{"vocab_size": 8192, "bias": "none", "init_std_qkv": 0.021, "learning_rate": 0.00147, "weight_decay": 0.15, "max_grad_norm": 2.0, "decay_shape": "linear", "max_seq_len": 128}
MLP neurons of a small language model. Each row is named by its layer, matrix (up: input weights) and neuron, and shows model dimensions 32-223. Each number is 128 + 24 x the weight over its row's rms, rounded and kept within 0 to 255. Numbers have three digits each.
After each neuron's rows, "fires on" lists the tokens most often at its 100 highest values on Wikipedia text that the model never trained on. A number after a token or word is its count.

L2.up452:143114094151105146131063067142135110130144140166131139136140103121116123134160080152112116117155255105124098188179072126130094104152180097118130124100148114116167115116136128146169130124138096152131121122121152123129118122121136148156116114094188140133148171120151114093138113105096102125136162129111088099126122115143111115130109141138133110126142112145127133126185121119129125130115112149128144114133119151131126127125119100148137121125120132104129154119138138196127107073125113081138122112165142131127141135149138156126136143135112104120172134127133123120149128104127135126
fires on: "ing" 31, "," 16, "er" 5, "on" 4

L8.up1018:149125143115137091136081048132154090116145115125118144143155131159080131122119123092139085135096124130140091120127137107117139172158147099157116189152094135179128132139119097108154099144095133100131116087126129111143133121142149113132112132114131131107094118147138104095125081141126109140120099106129122130149105151163162116091114102128099142114119125091130101105115169105122151108077129100151111145122107122135121152122118164127165096123126124117086117119149148135098128089149136095119129120126112099138140145106119095132172117151098122131152108090104104094097119121128127071
fires on: "h" 22, " †" 11, " Ja" 7, "\"" 7, "ence" 6, " can" 4

L7.up724:107134150108125151087127119117111121124126154142149183155079059162176091105120149116156126112158136112111175078122092135116165141145116101134184144130120166087121158134139085127127101123159147136148142115127171131166161103151162147128119149151108118121087136138174197118156112105166158098166112120122109129121127146127122135142140141085139160124104162135153141089142139134096127103138108102148119115107143122099110144153122123118141094125111146135113148154146124118118124101131105118114121139137140144133094114173155154148077218127097070166135134149134133112131141128121177150
fires on: "s" 39, "i" 9, " =" 5

L2.up62:132111113144114132138065069125127101117135134165131132109145090128129127133154071145115147121146255127121094173169084126134099116148185132106136120090139120108160132121147128140163117129135113164133125123133138115124114130119130133167126120093192158145134152126147131077128130120110080133122170110107088116110140135143136127130127123135144118115143119142127127121202133118111106115119128132129134118133129140130134114133135109136153124140112131103131134134135124187131103076132124071141134131141133129148128129156134142135128142121127125121170120140132133126154134100129126118
fires on: "," 34, "ing" 28

L7.up312:063174116116120140149134112132125161150115162154157140118090108147131134137117137115144116146101139160106186147133163088110169129129147096104207120171146134133154139169112123146139128116119136103151122124160089131099137150139102064119085088122151115101113087125181135134168135078112091136116092126108137118136145162100153088134127133175139159101117118147175107115137117129132109117176141073101111129088147160139158134109114106138146122126116143121081124142201165145152132120132162155114128129137086119143115139126145094125086156150134133109154128123113123116079113159118140148
fires on: "da" 35, "do" 11, " Journal" 7, "in" 6, "od" 6, "na" 5

L2.up70:146114111138114135133053096147140115114131137152136132107132094134128131145136075142103137116151250120132091149173105123118096128125189111099132114083135115118156120129147112141164120126134104177138110119127143101137125132117138132158145143093170142150142147129145125097125133122110104129131165133108086110116128114159123127126112119130152122126141127132118130116211137121103123105124146124136127122132144132123129111119146119132146131123127142092135147135139131186123079087138129067136155113149116131143121121141124141113132138123132125125157124124149116129143139097120135119
fires on: "ing" 39, "," 30, " and" 19, "." 6

L8.up125:123135086128114154136100069132120120129132130126134131155133110123107122118134081088138107104143125119115130123126166087132134144151115101082075103113124131088143142150128160098179088172135137151150104088144151133101142119135090133132109188126140105102128128118120090091120123167155133117127121102125132080143125149122157125152090114139081146164149119172121096131123157106091153130144148122155106089095111104117119075137107102196142140080132106101093132124129092139111130146141152191141124133105141097088116179127106128125113117116123136165110124103130131101111139101143100118
fires on: "es" 29, "ce" 15, "19" 6, " Leg" 5, "s" 4

L7.up701:138099146161121109083130162152136140150172162130121127152106148124104155118126137141137169165120118148139108132134150141126121136150121149149138112124087161116120119166152134098146119072125123119138117119124140123107092148124119101138122111136119127105111167130126129120114132092110079108163112164152112195136116134113188110145131158091112178120145130110169148162141112116115139130144138131131071147105149113133088118151142130110163121153169097139137148112160115137091107183133150093102124136131188135168109085149123122135158133135112108130167149130144075082195133136139115182
fires on: " Min" 11, " Sin" 9, " Ha" 9, "'" 8, "an" 7, " Pin" 6

L7.up53:097113154110117178161160173122134094116118123094109139147094125117146111163129116086098157113138123110115123114106156087129133093175129140102139147104108132135147134150125130182108120086123150135158179133153093120139131145138117133116114149108094112125138143121097144105142143091115098131090163063109111157106154143131113143107205141154110112141088071133127126118154123084114136105138087097140118105095165119103104171086135091142153166161102097164085137127127144147147125130144138120094132109138123095129146136094137094119164110097127116164159152119133147112124110112099090115
fires on: "." 56, "mo" 7, "da" 4

L7.up652:153132127115132142078144103119127146131143144088134118141134083157162131115117130123129119129108159080106148140087104084096157127106112081155144131164128154169180114100114118101146118096138160113136125121116131123121123138141133072119080144114125133145111159140126129141141119100124142131193122087129142095087165099123134132141135085154139150139066112143145121103131147147081080109133144131145127089131102160117140114121115116106128153092127069116146102110156090103138133110117122127136123119113133141162108178162175111125086088146101108124134129102114150082125107100118103159
fires on: "i" 38, "u" 8, "aire" 4

L7.up587:107103127147135142120151154130121144105147178121135161150090137131169163130089104124103153114107135123110073074139118149105138085108113112132176106160135156082163108108132128162124128140123162108104138159117139132119123108129196133128090156131108122140116173133159162130136098122144105101116133149133122165108136111142094117112144129099129152142095117133116166126139138136134150086112121139065090123167139186144154127129142131177186123156109105126115145138101176122162115124126153134112127149137176163111148151122108143116122114148162110108108136153115145127104149097105113089
fires on: " C" 29, " conv" 13, "V" 12, " c" 11, " later" 10, " j" 9

L4.up865:125082113138126121136126148107143115026127135119120145082094150120183107126112084141131124123146128165113136114129107113106098136161129129093125133122093127081126116097141108149119115130168138129126157091143131137140115106150158109128092141102128112109104101085100111090123137104141109126149126133156136115114113131122088124138149139123135152084096136120111128154125142116113125128145106091090179123121125122116134141121090112152123101128146172137122134108112129113187120115150142131097133133170113119170137118134145067121134064083118144131089093128136113136170149166148140145
fires on: "at" 23, "er" 15, "il" 9, "y" 6

L4.up977:146120111092120102142129109090109128117138131119106145122136116115132143119135119145127112087154128152124120132125121083088083131187167103109150077120123144123138107102144142110110109114164161128127120149129107136100106173132154123119097159105089153081141122132158124165153106104117128128123164116137162100130118107136103158131149113110141143133144101122135120126140151101138111087118155150093128115130124087113119164112109119139159114135116159136110123136156119178133132089131175130095140086100111134158162097173067146122066081085161114155105157135104127139167112168194119157
fires on: "." 15, "t" 14, "at" 7, "ö" 7, "ot" 6, "y" 6

L7.up886:116088125102126129128117127122130156112128131123118115163107106168107130128137180131105160120145114093159140171093159097156152103154125078134116144143125152128120158078150093153130111138148143161143133140156139136147138091143067107123131109151135143151137087159122146140154118113153148094127123133124134125087152095140155136149141093055142133066144133140118159096140139122129147082114141085119109120099137158116172101087125143137114138172144172106109145068147152089138112137149115166106129134133110119097084092147171123137126146140137084148123107138120139131145116060107114121
fires on: "i" 36, "  " 11, "g" 8, "ley" 6, "ll" 6, " Sports" 5

L7.up506:127102127096121135162116135121159137158153101140102142113128160107130144181110134148135062137151126139144145136129128071141147119176162163111147135124166071109132115146118086143150133123117122109117131113156117097147117147139115126160153082131122124126149170119153111083145151142091159121116102118138179113171107154155113115101131220130106177135149122146154109123145143070098144121100139146130158152113170144114122142160111132105101104120121096096142116123159189094126129147132107101076126149122119141168144131113136116131117107165122142139105162134134151085111089130089112125
fires on: " March" 17, " January" 15, " October" 11, " February" 7, "net" 5, " June" 5

L7.up933:137115146170118108139155155138177124127141156118158141150106130152144079127112129107133139143138148100126098089122141136116147097161115116129132122109143159146130126160135128099119101097114138140123165166102133184086150149113093130145093129150131104112087136157163161180129124096113155127136122096114091164112103134131094121126094121133157149122136156105146125135137120090120098094188107132078137113068140149149098124110121126115151130131142109159108098111118108142159105097103099096121113128137155100170135158137125141091153166142110097091148128190100100156148112106134134136
fires on: "'" 29, "yn" 16, " Sin" 6, " Early" 6, "da" 5, "Early" 4

L7.up211:116127098114161086124146097168144087146126177112147149142137081151155097155121179068151188089109131129173153164129136138112143109119111108118133119160112145137177088111154137132131160151112111118138130164113085174119104143139108112118076125098086139109142127118135144191145101129116080143134112136111150083096125123120138135142102118172162111094155140120169163145131175169169142155142161101112148126118125158151166164107130110131163140111111128073118140091146110120154132120119107110181137143157100126128163112141126100127142156151153090113107141105129120141103070157158166134
fires on: " =" 43, "a" 11, "da" 6

L2.up538:111121098108099109109121136123171071117117112138084114144133138122124125131105160069145152126140124139120103187135061078088101130134128077127146126149125139136140118147123149125133157124163128136138134131166126123089150131121097161114120151135122121163114164125123125134095179114120199111148139084123121177139123132158146128163145161119105097153135121125136168075125140118099069107101093162134095185124074126146113094127129080135125129131150117114113118115112153138126124129135146144126151105128116174168102161151142158124116138150157088137154154143143148095122096124135139139
fires on: " She" 38, " Math" 8, " Py" 7

L2.up330:101127139139097140112141136138124091133172134160116121119144132145098109132105123107120121135143126099113066190155105124088119123134122113137087135123111128076127108121125164106167123190160128141102156111165111123106137129134125150143113167123143123122126157129084106123072159130067166118113097103133112144133155107130181140125172167148114095164131127117161149101133141118138104142068062170096095135162121141123144088140105092122111127113129119124117127106129170168156118118119118121137154124126132120114105164139085124124135128152105090133151082169114142119121106148138122169
fires on: " also" 19, " V" 10, "ya" 10, " She" 8, " Mass" 5, "ş" 5

L5.up42:130116101130125097129109124133174106155107094095154152114123144104141119151110111112117139110102133129151147132101141121147146106117133097146093127132101146117107124130145126112141143149134090109147125152141161147129133117120128133121086177158111104155120124140123117108072174116142156157079119089139151116101145158127097104186144112156134082185151132120097184108120107160143138098119096159185150107126105135108103129136150139168096114062155120147114121077139122126129138118130152122089114125094122142109112119186118180092121143152134151142126128086137123130128129153130130128
fires on: " 15" 19, " s" 8, " hold" 8, " 14" 7, " 17" 6, " 13" 6

L2.up161:151123135156107126164135161135145131135171141110094148116122113100170121144093129107106152137074125137135121156156111108090111105145135133124163078094133133140149159107135122129133140120112133172120149110119089094100114157124148132132103116109171123113075124116124083114144098132132134135127126108108103136199111125119068125096149119120118128140152166124143140103146145148101130109139136175137113137090134115129120141177132143174139110091146134091119136117114137152110140157126152145124136148111067109103135148162169108149153171124130155157144170177183177137107095112163090111
fires on: "pl" 16, " same" 11, " acc" 8, "amo" 6, " Fin" 5, " Ministry" 5

L2.up641:151127116138116141135050087138137116114137118145140145117155076135116130120123072143138133122153248114127094154178103129129105131131200124123141129101126121119168124135137138140171126132138105153123114103123155107142127137128157139160142125098193136133155162124153117086119119144101094140137183116128076111139124105129108128124126125134147118119149126135130114116203124125104127110116131124126124108120134137134127118126145115126154135119129145102139127129138123197117098085134118057146156112136122133141122112147128143115122128134137137131148134122153119118145134102131131129
fires on: "ing" 39, " and" 9, "m" 8, "ted" 6

L7.up861:129161143158122124133129129142159124130142142117139125130146100147101079120127104141151102163103131173060125142155179146129137130090144095129145126116143135068146106094110096127138107116174124113103075146115137123139099138121139130126138164097158161172067158135156178130125142121126109102174129124135124159110111131145149149111150075097144141154128174105149148148127139163105122087121131163129105154115118118101117137141115148118141107154179116091144128110150163142151143114133133130128122127144122155139129120128085117145078174085150139130143081115127135080122163139152113182
fires on: "i" 25, "u" 17, "ok" 6, "o" 4, " Pop" 4

L5.up1014:103127067079124105158124173147115161086133121127135119127137155115163175129129095127141181078133139083147127105127133082126115130146087117128117129062125151116136142123144117132132119097127119141089144154122148150130112141132081141107142153130124103135099143139121143098095149140138180125078110098131128136137128096154118127155160096188133145120122104128109116154132147140104122074111094166137104118116157198100103164144144110107115118124142123147124134135134157128139132119154123153104140129128138124151124147147091118153146116141154152151176144122159142119150115123100112134
fires on: " =" 48, " (" 7, "r" 7, "." 7, "&" 5, " Pan" 5

L8.up927:087130126156128184137139137125101143124094149124110165136102109129124139097134088147108134146134130074159064093124162158132191147145153108097102095075114102129119128135135156148134144103112129175143131121122146121140119095141136142126153133116132084118118148175114104089144155153141177160125119099131134137112126133130130133199142113159118167122147121145128163128128144136076165108116117115075120108086152186110131113125121141163111137115125152113125110130122091136121126134132132152134121100156132139145098152163169113119126136146149088113124153110191145148114155129117159129
fires on: "19" 28, "ge" 7, "es" 6, "m" 5, "ess" 4, "ck" 4

L8.up834:193139161088113085134128102127133153112118155123098164128083158114114138134091156152112094133097127143136107162121126120108093102116137114129169121153098121184104136150125123155108106175110136100145128133114128082148094124157142118130134136175127186129181138132148125136158093133135168136140157171128118139130134064142183104128174117122151138107131099085131123128115150119132179104133106145139134098111149097126119109128116107114145130162147105143122104146161153135130143056142112123107133119150119092121092158109118056140138078166148109098122144111104121162156105107126111095
fires on: "han" 15, "\"" 11, "ist" 10, " can" 8, " has" 5, " †" 4

L5.up325:112149117086123103168151148128110167165139111166169099106116129151157130128123150123158142132108144153125124108133115120092158106144104111155141110112119121110087162135123079124096136119163149148103133134135139155168101161137145159149148173129142107177120124118138104147145146173134111114114101084122084192166149099168137135107120151149142128118154128097162156161128089131088087135160079153148158139107089112079120166178114124081147055147106110139123142151161131114138132116129103104136118117150145133129167162144118119141083131137124088164153148135143121121146111099111140114
fires on: ";" 27, "ni" 6, "ris" 6, " —" 6, " Roman" 5, " Ara" 4

L7.up920:099115092091123145158134116136125142144113156132118095114088163108121079122135112106101109175141121149165140140109131087098148073126080123114132109139121098117123135151112099177110123137088091130116091157132155147101149112099096113149152090160122099133130181140111146120136100134121146064124113145123144167148130129121144094112115141109113107122132139137129147129139093097156088108146185114095123125112113077137113180092116179138100163117117139093159092153089136132102133130128139098154129135142127127114109114133127187106144109150147106157140126111135109156137132138071131125
fires on: " W" 28, " Fe" 8, " S" 7, " R" 7, " 10" 5, " ;" 4